config.yaml
num_hidden_layers: 10
hidden_size: 320
num_attention_heads: 8
num_key_value_heads: 1
head_dim: 64
intermediate_size: 1280
vocab_size: 7947
hidden_act: "gelu"
norm: "layernorm"
norm_place: "pre"
norm_eps: 1e-05
positions: "rope"
rope_theta: 94200.0
rope_fraction: 0.75
qk_norm: false
attn_scale: 0.125
bias: "none"
tie_word_embeddings: false
parallel_block: true
extras: ["capped logits"]
init: "orth"
init_std_qkv: 0.0384
init_std_o: 0.00679
init_std_up: 0.0384
init_std_down: 0.0043
optimizer: "muon_variant"
learning_rate: 0.00243
lr_mult_up: 1.24
lr_mult_down: 0.7
beta1: 0.95
lr_head: 0.00481
max_grad_norm: 2.0
warmup_steps: 200
schedule: "wsd"
decay_fraction: 0.557
decay_shape: "linear"
final_lr_fraction: 0.0
batch_tokens: [65536, 131072, 196608]
max_seq_len: 256
doc_mask: true
train_tokens: 803200000
max_steps: 6213
dataset: "wikipedia_en"
MLP neurons of a small language model. Each row is named by its layer, matrix (up: input weights; down: output weights) and neuron, and shows model dimensions 112-239. Each number is 128 + 32 x the weight over its row's rms, rounded and kept within 0 to 255.
After each neuron's rows, "fires in" lists the words (lower case) most often at its 100 highest values on Wikipedia text that the model never trained on. A number after a token or word is its count.

L2.up702 [ 86 173 148  79  74 104  38 140 165 157 113 127  87  78  46 131 134 155 109 136  68 154 156  94 184 134 135  53 153 192 151  94 114 132 118 170 120 131 122  97 129 171 151 130 102 110 135 170 138 158 128  81 172  99 127 214 151 140 197 116 122  73 114 123 111 110 198 182 154 107 146 112 126 100 113 160 151 149 147 120 100 143 156 123 132 148 153 100 114 155 143 100 136 128 114 110 120 174 112 122 162 163 130 117 145 119 139 159 133 195  79  93 145  94 169 140  88 177 128  68 142 131 135 189  97 118 107 171]
L2.down702 [139 164 172 116 108 148  98 152 117 135 111 117 134 117 140 147 130 117 108 119 146 112 123 156 112  94 100 178 115 100  71  98 119 107 134 150  62 149 169  90  89  83 162  78 125 109 121 155  81 188 172 122 123  60 132 106 151  96 122 165 120 122 160 114  98 153 107 139 141 136 155 134 129 103 157 141 146 116 102  87 172  99 117 104 155 131 129  82 206 103  85 113 140 170 119 183 127 127 194 173 142  98  99  84 202 134 165 143 101 133 181 110 144  84 107 136  96 130  90 104 130 115 152 142 123 162 156 191]
fires in: "this" 51, "what" 14, "same" 10, "herzegovina" 4, "heritage" 4

L2.up681 [109  99 146  79 128 118  93  68 109 113 161 139 143 151 154 122 138  78 192 117  94  51 125  68 229 105 124 126  90 215 112 116 158 117 129 156 102 118 125 148  50 137 131 161 148 100 153  69 162 162 129  93 118 120 101 129  91 171 158  83 216 100 146 161 112 138  86 116 149 121 130 128 111  85 152 101 131 159 151 126 116 177 160 135 157 171 188 148 131 145 120 103 134 120 240 106 126 154  98 163 135  87 152 110  86 108 131  43 167 125 141 101  78 138 114 166 145 124  99 116 162 129 112 125 146 116 150 154]
L2.down681 [113 134 190 137  90  64 145 186  77 104  91 104 131  71 162  97 134  58 135 120 115 105 124  99 136 104 112 151 108 168 143 122 171 132  90 124 151  74 155 109 104  93 122 127 131 106 143 156 146 125 186 105 110 152 118 155 133 120 141 154 134 117 141 120 192 106 169 134 181  95 104  81 221  92 153  89  78 171 149  94 110  97  62 149 113 117 107 106 149 134 116 147 155 141 113 111  68 126 146 159 147 181 125 114 146 133  96 104 197 164 160  75 141 140 112 144  97 119 133 151 158 146 173  63 149 107 123 135]
fires in: "or" 34, "and" 29, "date" 5, "orbit" 4

L6.up843 [124 151 128 140  68 130  84 135 130 116 133 118 119 168 176  89 173 105 112 104 107 193 124 154 212 159 139 141  86  76 129 149 142 130 117  66 166 144 178 114 175 159 131  86 110 133 135 136  94 135  43 133 112 142 115 111 136 152 162 154 145 203 112 160  98 145  96 175  42 131 111 170  95 224 167 131 127 148 128  59 111 186 125 112 222 151 152 161 105 115 128 167 111  72 128  70 166  68 132 139 138 131 182 164 130 128 128  98 186  51 153 153 120 130 116 112 171 101 178 115 121 203 108 120 169 124 131 129]
L6.down843 [108  52  87  98 115  65 119 167 128 121 161 130 159 155 166 115 167 163 105 152 138 128 178 182 110 170 139 174 123  97 146 146 116  37 119 114 103 165 107 187 140 175 175 165 107 115 115 123 102 163 138  98 117 104  72 155 148  90  66 129 181  75 108  69  98 133 106 188 150 114 105 153 186  60  76 134 160 126 159 135  68 101 126 158 122 183 132 194 109 108 153 166 144  88 105  92 188 183 149  87 146 152 144 112 145 158 233 126 134  80 101 110 111 139 128 133 132 169 160 134 121 170 136  80 174 153 142 126]
fires in: "when" 20, "she" 9, "as" 9, "while" 8, "noddy" 8, "there" 5

L6.up645 [103  49  41 126 108 171 100 152 151 140 135 154 170 160  68 130 109 122 117 111 205 129  74  92 127 172 110  57  72  81 134 118 126 160  90 126 114 128 115 117 132  80 132 168 150 179  82 135 119 112 112 121 141 115 128 116 115 123 114 172  83 140 131 132 148 106 182 190  95 103 137 156 135 178 183 119 137 118 196 139 133 163  95 167 135 131  94 177 142  67 126 177 198  96 109 126  97 189 132 147 175  97 136  74 167  89  75 116 141 157 121 123 142 136 154 150 116 144 118 116 121 131  96 135 147 139 134 135]
L6.down645 [162 123 154 116 167 118 132 131 132 160 141 162  73  81 135 114 120 169 143 193 153 168 144 146 116  98 178 170 140 114 161 138 112 104 113 164 115  85 147 111 150 143  77 128 125 128 123 126 145 124  93 104 126 127 107 143 148  90 136 171 150 130  99 159  58 137 151 131 143  94  82 127 132 105 182 172 143  98 123 120 153 145 116 118  99 141 130 127  85 131 114  46 116 135 111 166 136 130 118  86 147 154  83 114 171 172 188 150 137 124 115 131 158 116 132  74 187  64 181 142 142  70 134 198  99 163  78 143]
fires in: "was" 28, "signed" 8, "became" 6, "made" 5, "is" 5

L2.up223 [173 108 173 175 158 107 123 117 177  96 115 121 115 136 128 129 102 159  86 129 135 103 114 128 117 126 145 113  91 183 207 111 130  86 117 142 116 121 133 151 132 162 117 145  68 140 171  96 144 150 153 162 134 137 111 111 128 123 175 129  43 144 152 178 152 156 170 123 130 133 133 188 127 201 134  79 142 148 159 122 106 148 126 184 152 137 176 145 148 158 154 116  95 135 149 133  94 128  48 124 115 159 102 187 148 134 111 125 148 163 144 198 173  64 149 125 128  82  93 147 128  89 144 152 125 147 174 103]
L2.down223 [ 89 147 181 150 100 104 164 134 116 118 137 144 143 118 199 122 165  91  80 156 140 113  85 104 168 139 160 105 122 121 180 129 181 142 144 120 141 105 160 157  93 155 150 129  72  66 175 108 137 189 119 134 151 106 139  58 145 139  85 167 101 151 111 135 107 170 103 145  78 123 109 186  91 171 124 102 124 112 169 118 152 119 198 140  93  94 156 133 132 170 123 143 155 125 151 122  93 155 102 138 126 170  56 133 163 168 126 206 145 104 106 121 189  94 128  88 194 115  73 133  76  95  98 197 121 110 136 115]
fires in: "various" 16, "important" 13, "different" 9, "key" 8, "other" 8

L2.up308 [ 80 137 162 137 164 184 114  86 176 160  96 132 136 124 150 125 114 129 146 121 166 157 104  44 184 147 161 197 109 156 100 106 164  69 125 107 104 138 145 127 197 126 139 153 103 135 220 184 129  84 107 122  94 109 181 129 186 137 129 113 164 164 115  92 107 107 137 147 122 113  85 174 145 120 118 143 130 122 175 155 168 116 140 131  88 137 154 153 148  73 113 128 160 105 183 153 139 137 144  88 173 123 129  97  98 144 126  67 130 143 128 142 145  78 107 142 107 145 144 110  86 109 155 143 213 139 104 109]
L2.down308 [107 139 168 146  89  64 159 122 183 158 123 102 172 162 113  90 134 126 154 129 140 156 149 134  68 127 135 128 125 122 127  73 109  98 133 104 112  83 108 154 121  97 131 138 128 112 106  97 123 179 173 124 166  75 102 142 129  97 114 160  95 124 164 139 159 157 142  92 173  98 137 114 124 109 124  90 123 242  91 176 129 155  96 158 162 155 135 135  83 150 133 146 172 121 191 122 103  87 158  69 153 188 126 127 156  99 164 117 185 136 175 117 102 110 163  54 196 142 129 167 160 176 103 133 184  64  95 152]
fires in: "km" 15, "taken" 8, "one" 8, "mi" 7, "made" 7, "cm" 7

L7.up141 [171 118 168 111  82  49  97 106 146 180  80 111  71 211 137  86  74  71 159  93 195 181 153 118 124 122 152 127 115  70 152  94  73 116 105  68  88  80  89  92 159  71 137 124  92 150 158 148 206  98 118 131 120 120 126 100  98 135 121 123 115 128 137 123 159 145  73 137 130  86 147 105 101 113  75 165 128 138  76 117 131 174 131 201 138 127 149 125 131  70  83 150 151 136 159 163 150 134  84  70 107  91 188 154 162 131 125  48 147  73 123 160 119 114 106 155 125  83 146 107 153 162 122 136 155 103 108 125]
L7.down141 [ 91 123 147 168 127 108 127  88 120 149 123 134 165 113 156 129 116 144 155 122 187 144 126 170  97 122 143 128 146 120 131  99 193 145  52  67 113 125 103 107 142 148 133 119 190 141 115 156 138 164 148 153 123 149 120 121 158 147  99 151 174 136 135  48 183 155 151 177 106 109 127 125 102 141 139  85 114  84 138 165 128  47 113  84 118  65 143 110 169  98 122 124 100 205 106 145  96  91 131  99 173 101 146 132 166 150  92 123 111 226 158 121 132  84 122  76 128 167 127  82 128 153 104 111 123 181 130 136]
fires in: "1" 33, "each" 10, "can" 8, "is" 6, "will" 6

L2.up945 [148 116 120 104 125 152 102 141  94 214 120 119  92 140  87 136 161  85 107 108 145 139 146 128 142 112 193 101 121 136 167 134 136 133 101 155 106 159 159 146 101 130 151 192 156 129 103 145 156 127  89 145 105  88  88  96 113 142 192 146 133 124 151 221 130 146 141  70 144 136 131 111 118 131 170  90 141 207 124 104 113 120 115 168 140 130 151 114  55 134 189  79 123 121 144 127 112 105  98 126 135 122 118 141 146 205 200  95 126 143 148  70 125 144  94 136 121 117  86 134 130 170 111 139 110 125 176 150]
L2.down945 [154  87 147 147 195 123 104 166  95 140 185 106 121 104 158  70 134  93 178 159 113 155 139 142 106 105  99 111 166 135 121 123 109 117 115 119 142  75 156 168 133 107 130 137 179 143 155 110 113 113  95 156 156 158 134 159 171 179 109 129  86 120 131 144 155 144 133 157  96  97 102 149 173 161 103  92  57 136 207 110  90 120 112  94  84 149 139  99  74 157 100 117 121 103  82 126 115 130 147 146 147 131 170  89 129 109 140 159 146 139 125 100 144 158  90 124 116  99 113 145  87 173 182 156 129 131 138 192]
fires in: "and" 77, "particularly" 5

L2.up216 [ 74 134 131  83 194 116 109  91 146  80 157 184  92 100 144 155 115  69 103 160 104 151 132  99 134 118 191 156 134 157 117  87 114 102 104 161 123 120 181 102 129 178 126 150 105 119 122 127 107  78 172  81 153 110 109 119 190 137 179 133 146 117  73 137  84  65 200 150 213 109 199 120  99 172 115 116  78 143  99 151 168  57 194 169 135 191  97 102 164 166 198 121 138 101 164 105  63 134 150  91 112 114 128 136 120 131 100 123 163 122 168 131  57  46 183 139 135 106 124 118 132 175 114 149 106 154 148 134]
L2.down216 [149 107 134 113  75  95 164  74 143 124 139 211 104 135 146 114 209 116  90  59 135 169 108  92  90 102 118  93 106  47 135 115 142 119 166 142  91  85 176  77 142 143 102 124 174  86 162 152 184 190 124 139 112  94 156 152 126  99  86 168 140 106 126 131 114 137 120 127 113  80 131 155  75 146 175 140 101 117 138 106 161 140 139 103 169 161 144 102 136 151 148  74  99  96  95 130 106 169  95 164 107 107 128 146 114  87 113 123 149 121 131 120 164 177  96 139 157 135 134 137 150 127 160 122  78 125 150 104]
fires in: "appointed" 15, "made" 13, "elected" 12, "returned" 8, "decommissioned" 4

L6.up1192 [201 169 130 110 154  93  90 138 149  86 117 194 156 132 151 107 131 157 111  96 149 104 133  80 128 112 112 154 156  96 195 117  89  41 100 139 166 130 137 125 188 112 151 114 170 112 118  96 130 169 119  63 105 194 172 132 140  97  52 125  82 139 162 192 109 138 157  82 159 142 101 120 128 121  70 127 151 115 161 141 110  93 117 116 112  73 117  93 110 122 115 143 110 122  68 110 123 179  92 139 182 175 166  97 105 135 143 140 119 118 137 115  84 124 151 135  86 185 121 103  82 142  95  51 119 123 174 150]
L6.down1192 [173 188 133  90 141 169 104 128 198 168 128 134  92 180 110  93 120 118 131  81 130  94  99 104 102 104 138 107 143 131 110 175  95  97  88 107 170 136 107  81 135 152 128 134 127 159 166 118  84 144 125  83 117 147 133 190 165 106 131  77  82 214 178 147 171  82 151 101  97  86 128 132  64 163 126 123 160  70 172  88  21 146 130 162 102 196 115 171 164 148 133 166 130 154 112  84  63 156 119 115 139 120  94  76 105 143  77 125  85 107  86 124  72 167 123 159 116 158 103 119 152  81 150  89 135 106 143 150]
fires in: "an" 53, "animals" 5

L2.up366 [ 96 115 153 145 123 118 103  96 116  90 122 140  80 151 110  83  90 160  78 127 134 130 154 163 113 157 130  99  61 162  75 141  98 103 140 137 123 168 175  86 162 114 199 118  47 101 180 102  80 150  89  99 135 129 146 160 154 117 133 161 149  93 102 150 129 111 107 130 155 164 138 188  92 151  78 158 161  93 179 135  87  36 153 123  76 154 142 156  95  85 202 149 113 134 161 127 127 150 114  98 142  61  77 140  95 120 142  70 128  74 174 113  96 142 109 145 156 157 139 133  83 111 161  95 138 202 132 170]
L2.down366 [169 104 132 195 127 142 115 171  90 113 104  95  96 170 117 117 120 142  99 127  93 107 120 137 133 125 138 180 137 130 109 161  75 114 197 194 130 115 137 128 196 111 182 126 140 156 135 157 130  95 120  94 100 132 159  85 137 125 115 140  71 158  99  77  94  92  40 197 137 160 146 156 170 125 120 113  94 152 155 121 118 112 135 139 120 158 128 148 126 126 141 186 159 147 162 157  79 115 127 178  92 136 117 141  88  96 202 138 139 119 171 138  49 125 142 114 134 151 150  84 120 152 142  67 155  95 153 154]
fires in: "who" 42, "males" 7, "and" 5, "age" 4